MLP neurons of a small language model. Each row is named by its layer, matrix (up: input weights) and neuron, and shows model dimensions 0-255. Each number is 500 + 40 x the weight over its row's rms, rounded and kept within 0 to 999. Numbers have three digits each.
After each neuron's rows, "fires after" lists the tokens most often just before its 100 highest values on Wikipedia text that the model never trained on.

L5.up930:465549540452484500543520519436522516582477595452545455530522465531490469526493497474508511528526482527566458443560494433512438501497564484468466534495478419470482386581466522553503535515503469498501524565599473468463486557485485579539506483558533491507517552505512454511453554505596466460544453459452496441427511525510471489434473535465493505553522482444508473470469502490462529477464485550525583482519499438485476525496499524555488539493531441462493471530473512549453477550539408519464567523499502480533559437580454515490481503548458493499498468419496483482484426515442546436430539423477466536470517488490495463576532464468536536526513421503482470517491453483465495404419561528526512437547554517468468497522482472511543477539500469472457485564561516537488464569542509
fires after: " in", " on", " A", "n", " m", "ice"

L6.up856:516543489500539474553500512491497588481523550497470564529447461483464555464523427516518529554529488528517476523486462556463497428591464468487570508494475500513491549500504515524532500436487552477442576519489517454495438510516498533451473461488570539560449479461536430492497494517493508509550472456471554487507486452500531468453512505523470519510448504524543479498561519472515416519509434470460531471517467468466531517498416472533504467509499510519438473503557493454497498462517573517440454451497485519535439507431563501456484546488459580489459459535483465533499506463478502581511463432539542510505391577559514554527517461548435532608441520502519558486506568472582542491444451592488511554463470472518528564476484446498429601532398470500507516476481467537545476579540541
fires after: " ", " s", " t", " se", " |", " un"

L3.up71:499503489606553470554452507475488479530507477555477547528482495415452500521544515506511525512485461524451520482529559497521496514522467552561558571510466452544519505537465531531501458495468530511510508559555539556521519513519581467466478430490421450488482497466468492524551502468455580443536502511481540479508520483595441508453471557576467544498495534546467450626532553483417472494506488533463409527525526624500499489537426488475461540540497478475434476471487475489476509554494535498494461431532471532435446463510444461493462512438473492523548542522496551533432511513556512470488586473460477483473496441532519489462468533524450477507520475459422465529503421496458490504480505557474510489468560470483476517440462581377442501516478445508489489550479485554590539503523525
fires after: "all", "s", "t", "am", "ens"

L3.up496:427554481489513436428506480484469459404485460486520456497522500464458458466475547523469459518538470532529523572546557509549454533480491588480541558523541483493521506502570528482499473509545447464460514502492510535545485502476534503513528542515464429541497583442448487505580460517536498487497554498516436516495448497466480567538469544502516491516542553436495510484483493493552510467532459440497512416531545421529482424488478575496413523473519526520501558571542481510547464515513449525504557508440517457523513552539559543485476499515529492474556459497525557426451513508536541541441515552524554492460488536494469419504504531527513535450440437449469501435505469523493452466519556538492443528503465470531513489442597504509458481596426498411469568457434569457466526545595506
fires after: " Q", " r", "r", "cl"

L4.up477:453407501485451521573564465475465513501474469492510468507481510514431551443492516407519528464533527565542466449472533521531536560522445474511545471491504434556412490468524501498515543503488506456476484479463475483517442537485485474517503555485524511453514525493509494506551537584486534443515472435410519534535545492467546486457434534535547572506434481460536547568537540498491574491558498518501529449517474422486487499522511417532480496480491579540501464521477462569546566414501497460460507564515497459482525520467487480529447468482490511456541563505602483520529443496506538470448497459445517455429459552500565503564452474540427444398540523502511489439424490500516508514499559453459524489527582563577442507539521543473541480471456518540480507540477532558543473427485522
fires after: "al", "le", "h", "a", "om", " ch"

L3.up681:463533471469533449536596460419492507575466501493472541516474476490483527539584538476548462477536461495470434515413477556446489520573476536474477461496563505478559460522548536424491436455501521512460560433500535487516477559523530515442485574482525543473480519528472563523532530467512490548555492511512513458429553446536480473443459603461538445545500502500486493537500462518479503511479446544571503485448494513541418546526509448491439442496492529539494505541467532539529436439458483544519474514497527421524527520504452596477538457518471526513561410493473536498449469523513484454483544568521493516486503470514467528562500513538473546562476518517545514469607433543390505480499455511466513455461508461537414480526590492453538497456460462525465470516462487569488520521449489
fires after: "ec", " G", " Sc", " rec", "o", "ord"

L4.up190:487478512479515536531449457524552475534521519533528504457521468535457543481531463528466447509467466552435545540458539504489512451481471493491494497457495460582530546519563594501504488450497504537532459570560506456527445472474540532515531449525550556429419537569570517538501519575515535495505410530548456494506516496507458522516501478505572532506491477490509540545423476518570394496458521579516572482515520561509492475512457488572477457523479524543512511480455447542567449500484473486484478494532501554450488450476485518520506487469588527501508498501447466485496479431561465478483493503470520442648430444488466559537498473489393513535488515518520544629509526503560483509456518522504518529475529524467518547418518523590449488415429491466492511427518494471548475508503491
fires after: " ", "+", " s", " S"

L4.up816:497489533459453494595498544471507537489486487447501452546503496450506462465488492523491570479544507487449496543506499511576483485525467539482505532465483547487463525524512510494515518527462556507560533460481492527536578419544528561444431498540518490433464488493499484536488548484526466470611481493520579503489533508491415496463498549566560525497515498497493548498584536483510494497467457522512484486583483465441458515500498546493448590458463466469500429523443455494522514467474496488494541559527532499469523509534479530485498502457468538469476519535463480452455491375444564484519421468540525496534427525493512375569518426461386558509532430508518469485449517566570490481540487503488500516437511509504479403417517426495522468503503500526518507507425443613560518460512544
fires after: "al", " d", " a", "one", "le"

L3.up874:479532436487463473536503504522532498493541540544509501495491459484460514522549493506489497537415570503520492510556495550497471526478456536549560531545584530503541485491473522544512500489456508569403496564548575493452412453457609550521491475499531475491561499526421458496562569479474531546468476501474544537452478474455488445520441445542464526511554507517597470439551483461487527460477462544413555529509477536527475469540532520430477440463552507433457547546545391456452507543542488528522460500501469414424502487460509483543466468559468493499551505473463522570468473518502447511488554417505519574498508444511490497510492538534467445504516501453466479522523465496527515382458522553516505493494481496496430504519519517478457552494538491447556602456538485500502476420538495
fires after: "us", "t", "eat", "s", "ing", "is"

L6.up549:533538474509529595461513496463547478519546528457508459497459498530539511497496526523470486552552436461509515508554547465540502421461495485461516541536555437469476506545472491525507520540463525583535533549503535525473465479421461520523541476483499575553419455507503493569552505446493502604539491459483473483407478514565507552454552402531553398510496464548477481519475481524522436486430484532450449533545498478521550470505539500540471521519455518508457459512496541525497537529490470560447541487485487492513470389474470598519477484433594500493422510558544459458532508466460461489476487532506477508465500494489507505576582427488504605562487474461473498477500514485551558428495509514517508509471445449453472504548444508484544451439461564496506567498534528535456450457481562
fires after: " in", "ough", " m", " to", " l"